{"d_model": 256, "activation": "swiglu", "norm_place": "pre", "attn_scale": 0.125, "init_std_qkv": 0.0208, "init_std_o": 0.0, "decay_shape": "linear", "seq_len": 384}
MLP neurons of a small language model. Each row is named by its layer, matrix (gate and up: input weights; down: output weights) and neuron, and shows model dimensions 32-127. Each number is 50 + 10 x the weight over its row's rms, rounded and kept within 0 to 99. A neuron's up and down rows have the sign that makes its largest values positive.
After each neuron's rows, "fires on" lists the tokens most often at its 100 highest values on Wikipedia text that the model never trained on.

L3.gate372:53 46 51 61 46 50 55 48 55 53 61 49 49 60 51 48 42 62 52 53 45 56 43 48 40 51 51 60 42 49 54 51 62 49 33 49 50 27 51 51 61 33 50 39 42 56 53 21 49 52 66 40 59 59 45 39 45 42 54 41 68 66 45 57 52 65 70 60 39 46 50 40 60 41 35 45 47 56 63 52 43 51 60 54 60 58 47 57 63 38 32 39 53 51 21 39
L3.up372:44 59 64 59 45 45 48 67 45 51 58 50 57 57 60 60 35 61 45 48 51 51 48 50 44 41 47 45 38 60 59 43 45 59 39 62 46 45 42 56 63 42 59 56 38 58 63 36 38 48 65 44 53 52 27 43 57 40 50 45 60 52 50 50 55 41 58 47 34 48 49 49 69 45 57 47 53 58 48 55 46 41 68 40 61 55 50 56 56 54 32 44 53 53 23 44
L3.down372:61 61 52 52 46 41 47 58 58 44 44 48 46 42 27 52 58 50 60 68 49 41 68 38 42 55 38 44 53 49 48 52 56 49 45 53 50 43 35 72 17 49 21 46 48 62 38 29 48 61 57 52 55 44 53 47 48 64 38 43 70 49 55 42 63 32 59 69 49 62 56 49 46 48 73 52 49 41 45 57 59 36 50 57 73 43 52 45 51 45 41 63 46 47 54 66
fires on: ".", "S", "tic"

L4.gate306:56 50 61 35 61 43 41 38 57 42 62 52 55 64 40 44 41 41 70 45 49 72 42 56 66 58 46 35 50 51 62 35 45 30 49 48 48 44 50 36 46 31 58 51 60 67 59 44 40 50 37 58 65 58 49 29 39 56 50 45 49 44 39 59 50 57 47 36 63 40 55 48 56 64 31 64 54 46 48 49 38 65 55 49 19 64 49 41 63 54 47 52 53 62 26 69
L4.up306:44 50 69 74 50 44 56 65 73 53 44 59 66 39 35 61 30 70 65 17 47 52 49 52 51 42 58 25 53 57 55 49 63 54 40 45 47 60 46 58 56 48 52 83 56 62 35 56 52 52 56 55 47 46 41 53 51 42 45 45 56 53 37 54 33 54 62 38 72 45 45 63 45 46 52 59 50 64 52 65 60 61 56 52 49 44 48 50 50 40 52 46 41 50 47 51
L4.down306:40 71 48 58 47 48 57 49 54 52 37 34 60 44 58 53 55 61 41 39 52 57 57 46 57 55 43 55 51 53 47 48 59 59 51 42 41 45 49 49 24 62 67 50 49 37 58 48 31 46 57 45 78 34 54 63 49 53 47 49 62 47 67 45 56 57 54 54 50 62 55 63 50 49 54 38 64 48 55 48 50 36 58 47 78 30 38 43 54 53 59 47 44 65 52 51
fires on: "."

L7.gate447:41 43 55 45 45 51 44 50 50 46 49 45 53 62 50 52 57 53 48 49 48 49 31 44 54 52 31 50 53 41 56 43 36 43 76 48 72 51 59 35 37 50 51 52 54 64 68 54 42 54 62 69 40 43 52 50 65 49 56 31 52 43 46 63 30 72 32 45 60 45 52 32 47 34 46 34 46 50 55 59 58 57 59 37 53 36 55 58 49 52 50 52 46 52 50 64
L7.up447:33 45 42 41 41 50 43 48 46 36 52 51 60 57 40 35 40 43 40 44 70 32 47 55 49 64 35 40 55 43 37 38 55 57 68 71 57 56 36 42 50 42 43 40 50 52 64 59 56 54 57 70 42 54 64 45 64 36 57 42 39 46 38 75 41 56 36 46 58 36 45 50 56 31 31 46 43 58 47 45 51 51 48 49 41 41 35 44 53 44 43 67 48 47 61 76
L7.down447:72 34 54 56 48 42 42 57 48 50 51 49 46 51 56 47 56 32 46 41 53 50 42 45 51 57 54 62 64 51 52 43 55 59 35 37 25 42 46 59 60 39 53 52 42 60 41 39 64 60 45 45 59 42 47 50 49 41 57 63 66 69 39 49 52 44 66 52 55 45 43 67 45 62 64 53 59 39 39 21 36 42 59 46 67 47 56 60 51 62 49 57 65 45 62 50
fires on: " |", "z", "ac", "it", "od", "."

L7.gate440:47 57 18 61 45 41 42 47 38 37 56 34 62 62 44 60 52 62 50 44 44 49 72 54 43 49 37 34 44 43 33 44 61 53 48 42 42 52 57 26 45 41 39 66 39 53 50 47 30 60 48 52 51 58 63 49 45 38 44 42 47 44 42 52 44 58 32 51 34 43 49 51 55 49 42 51 56 74 48 44 37 37 76 48 52 58 43 59 40 52 39 50 43 39 51 62
L7.up440:55 50 63 54 38 63 47 36 58 47 35 33 42 60 41 42 48 53 49 49 42 44 49 53 60 49 45 59 35 48 48 59 46 54 65 72 62 40 48 40 49 25 49 48 57 48 56 62 42 51 50 58 45 57 53 55 57 39 31 52 50 44 54 52 37 66 52 50 39 52 54 74 57 36 34 45 53 63 44 30 43 59 45 34 64 57 60 48 45 51 49 37 61 39 53 64
L7.down440:50 27 58 40 50 46 29 55 41 49 42 53 39 42 34 44 42 46 60 61 53 44 39 52 56 44 73 60 40 54 67 51 45 57 52 51 48 30 44 54 53 43 43 57 64 43 54 59 57 60 33 47 52 59 44 48 53 59 33 44 62 47 33 47 49 46 47 45 47 42 50 59 48 41 34 56 43 40 33 43 51 60 57 48 45 41 62 50 71 41 69 49 56 55 46 40
fires on: " |", "oth", "jo", "ac"

L8.gate427:61 35 37 64 55 32 55 48 53 42 49 61 53 65 62 69 26 51 50 72 65 59 51 58 45 57 36 44 54 58 57 46 52 60 46 63 55 27 67 49 44 50 48 43 55 47 59 47 49 46 43 66 50 39 65 67 61 59 53 62 58 36 55 53 45 48 43 53 44 36 52 40 64 50 47 41 41 32 62 60 26 39 60 48 47 53 40 54 36 51 55 53 55 58 56 53
L8.up427:37 50 65 57 58 44 45 55 41 30 48 72 58 65 58 64 49 56 45 43 49 38 38 41 52 48 42 41 68 40 56 41 37 53 55 52 55 27 57 31 53 60 54 48 38 55 59 61 43 54 36 44 55 48 44 49 41 55 72 68 57 51 38 42 65 56 42 57 55 41 51 57 47 39 33 54 43 32 41 55 41 39 49 46 41 51 72 47 59 59 47 44 45 65 51 56
L8.down427:47 61 39 53 52 71 35 54 59 60 55 55 70 45 47 35 54 59 58 43 55 41 57 43 48 63 49 59 41 44 57 39 58 54 53 38 59 58 55 47 74 52 38 63 62 39 35 36 36 45 56 44 43 56 60 38 45 50 49 42 57 50 45 55 38 45 58 54 34 65 72 35 50 51 55 46 45 57 71 18 56 67 42 36 51 56 50 52 65 43 53 59 41 42 51 56
fires on: " \"", "\"", " is", ".", " It"

L10.gate454:46 41 61 37 59 66 50 51 68 43 65 43 48 55 39 39 55 53 60 41 51 54 46 42 31 41 35 54 47 44 45 47 63 40 51 52 55 61 46 33 51 41 40 52 54 33 57 42 26 50 48 63 51 56 46 39 55 48 32 48 50 58 44 68 51 63 45 39 59 63 51 59 66 41 42 45 45 66 35 26 56 59 43 47 49 59 34 50 49 47 69 39 51 44 50 39
L10.up454:47 53 63 49 39 66 58 53 53 44 56 37 44 53 46 64 42 40 67 35 59 51 52 50 30 47 64 46 59 55 28 49 34 49 56 63 54 48 29 41 41 56 33 45 39 49 41 66 64 48 73 51 38 34 62 58 50 53 66 53 44 44 45 48 49 62 46 31 69 51 43 36 47 33 47 52 60 80 40 42 63 53 45 39 58 42 53 68 48 54 39 54 61 48 56 50
L10.down454:51 38 72 66 65 62 49 52 49 47 43 70 63 42 87 53 46 65 46 44 46 53 42 58 55 59 59 54 46 41 38 41 43 28 49 64 45 71 39 42 47 44 60 41 57 51 52 51 61 58 54 44 65 41 56 62 34 44 59 51 44 40 48 45 59 59 40 57 42 49 45 39 40 50 42 42 41 51 54 47 59 50 53 61 41 48 34 54 30 63 62 55 46 62 65 44
fires on: "|", "–", ".", "-", " 18"

L10.gate698:55 50 64 62 47 52 59 69 47 39 30 33 62 50 41 60 48 60 58 26 57 60 45 74 42 58 61 58 54 59 54 33 44 59 49 34 61 56 48 50 51 37 60 57 61 43 46 39 62 61 45 61 53 58 34 51 57 60 51 44 47 42 44 58 45 60 50 60 66 41 32 56 60 48 35 53 68 35 59 59 39 65 46 45 74 43 62 41 60 42 45 37 45 49 35 43
L10.up698:53 53 56 57 67 40 81 42 63 49 27 44 67 52 38 46 47 48 57 42 69 58 62 67 43 62 44 54 54 59 57 58 54 48 43 44 44 58 60 53 52 31 54 66 51 40 43 58 54 63 57 53 42 57 40 37 55 65 45 56 50 41 44 64 59 52 60 68 73 47 53 62 55 46 47 62 66 45 61 53 50 37 50 56 66 56 52 57 65 57 40 56 48 64 57 39
L10.down698:43 68 46 49 63 50 71 53 60 55 46 64 59 56 48 40 60 62 52 46 60 47 53 47 40 51 64 52 48 31 64 55 53 42 50 46 52 53 50 71 70 53 53 43 50 49 34 49 34 40 23 50 34 46 48 45 55 64 56 30 65 38 59 50 44 53 58 57 52 57 55 42 57 53 28 45 47 62 46 33 61 36 51 46 52 70 35 35 65 60 48 44 48 70 58 46
fires on: ",", ".", "raph"

L8.gate244:52 43 57 39 70 51 43 48 47 64 47 49 46 63 54 46 41 50 64 47 32 61 41 60 60 55 52 53 28 49 39 41 50 51 38 68 43 57 52 56 55 33 61 47 46 46 56 45 62 58 55 57 55 59 36 49 63 42 39 50 43 52 46 37 34 41 46 40 67 38 63 39 64 53 37 38 53 43 46 48 53 69 57 45 34 66 52 54 40 50 64 67 48 44 59 47
L8.up244:56 58 46 59 57 59 53 58 58 50 47 39 70 51 63 25 45 51 46 44 46 35 52 62 45 59 32 42 37 69 36 48 42 39 52 55 47 46 36 49 57 39 52 56 54 48 52 46 56 49 34 34 48 44 49 39 57 49 41 50 66 48 69 63 53 73 49 55 52 46 46 57 64 58 49 43 52 38 36 59 34 47 66 65 38 38 47 55 60 46 43 44 42 53 61 43
L8.down244:63 61 51 53 56 55 71 67 58 43 44 46 62 50 46 38 52 42 47 43 41 43 51 50 23 40 40 39 48 47 69 49 49 46 47 54 52 39 36 34 43 56 63 32 55 47 53 57 42 40 44 46 33 51 73 52 52 39 73 47 62 50 57 43 69 56 66 43 46 55 55 53 68 63 40 61 58 46 47 47 50 54 32 48 47 62 64 55 67 58 46 54 53 59 37 51
fires on: "."

L7.gate467:45 38 42 54 46 59 49 48 66 39 65 40 42 60 56 51 62 48 60 41 54 48 58 59 59 55 50 43 48 42 55 45 60 34 55 60 67 57 35 42 47 39 61 67 52 64 58 43 39 45 53 56 41 47 48 57 71 47 42 44 52 58 46 56 42 42 50 58 30 45 42 47 68 49 39 44 53 48 42 38 61 57 49 48 44 57 45 26 51 56 34 42 59 48 55 55
L7.up467:38 41 48 62 57 47 38 55 47 39 74 56 57 43 42 33 49 57 64 38 63 54 57 53 44 56 56 43 46 25 50 48 53 54 58 35 75 51 42 32 47 45 49 72 70 46 59 65 40 64 48 68 56 55 42 55 44 62 57 46 40 48 43 40 39 50 58 46 25 28 30 54 70 49 51 54 37 36 41 53 46 55 52 30 44 62 51 51 46 31 58 54 64 56 48 40
L7.down467:61 43 48 40 51 64 63 44 67 46 37 49 50 46 55 40 49 30 49 38 48 62 46 32 33 37 54 44 44 43 47 34 48 42 39 38 25 32 45 61 51 51 43 56 50 41 57 56 40 40 34 40 48 53 55 56 49 37 57 44 61 61 44 55 57 57 34 37 42 36 63 43 56 55 39 41 61 55 42 49 70 53 47 50 52 64 72 42 64 49 31 60 47 40 51 51
fires on: ".", " |", ":", "zi"

L3.gate534:37 60 71 57 62 44 52 51 61 44 51 42 71 53 49 46 48 60 46 54 47 53 47 60 54 51 51 50 57 65 49 45 71 48 68 44 47 56 53 45 42 40 62 38 49 74 40 54 51 49 45 51 53 56 48 39 45 45 40 49 53 50 51 60 52 57 64 48 63 42 49 50 66 62 38 42 70 40 48 54 24 62 47 57 25 54 51 45 59 50 45 56 69 59 41 47
L3.up534:48 65 86 75 64 55 51 71 54 45 54 51 50 47 39 61 44 59 65 38 53 55 53 57 50 43 54 36 45 56 56 56 53 63 50 51 36 45 63 62 56 51 54 74 38 53 52 46 63 55 59 57 56 47 43 45 59 50 59 52 57 50 57 47 36 51 71 67 53 42 49 52 41 50 52 37 57 46 51 75 54 41 86 46 48 53 52 53 51 36 30 48 48 48 54 62
L3.down534:40 58 47 57 44 58 40 49 53 53 41 55 72 32 52 69 46 50 41 49 62 35 45 47 60 45 44 54 46 47 44 49 60 59 43 42 48 46 48 50 40 60 74 54 44 52 58 46 42 49 59 49 61 36 60 60 58 43 50 38 51 40 68 55 44 47 62 51 53 63 52 66 58 55 58 51 57 54 50 53 55 40 51 54 60 49 32 49 52 42 66 51 47 42 60 45
fires on: "."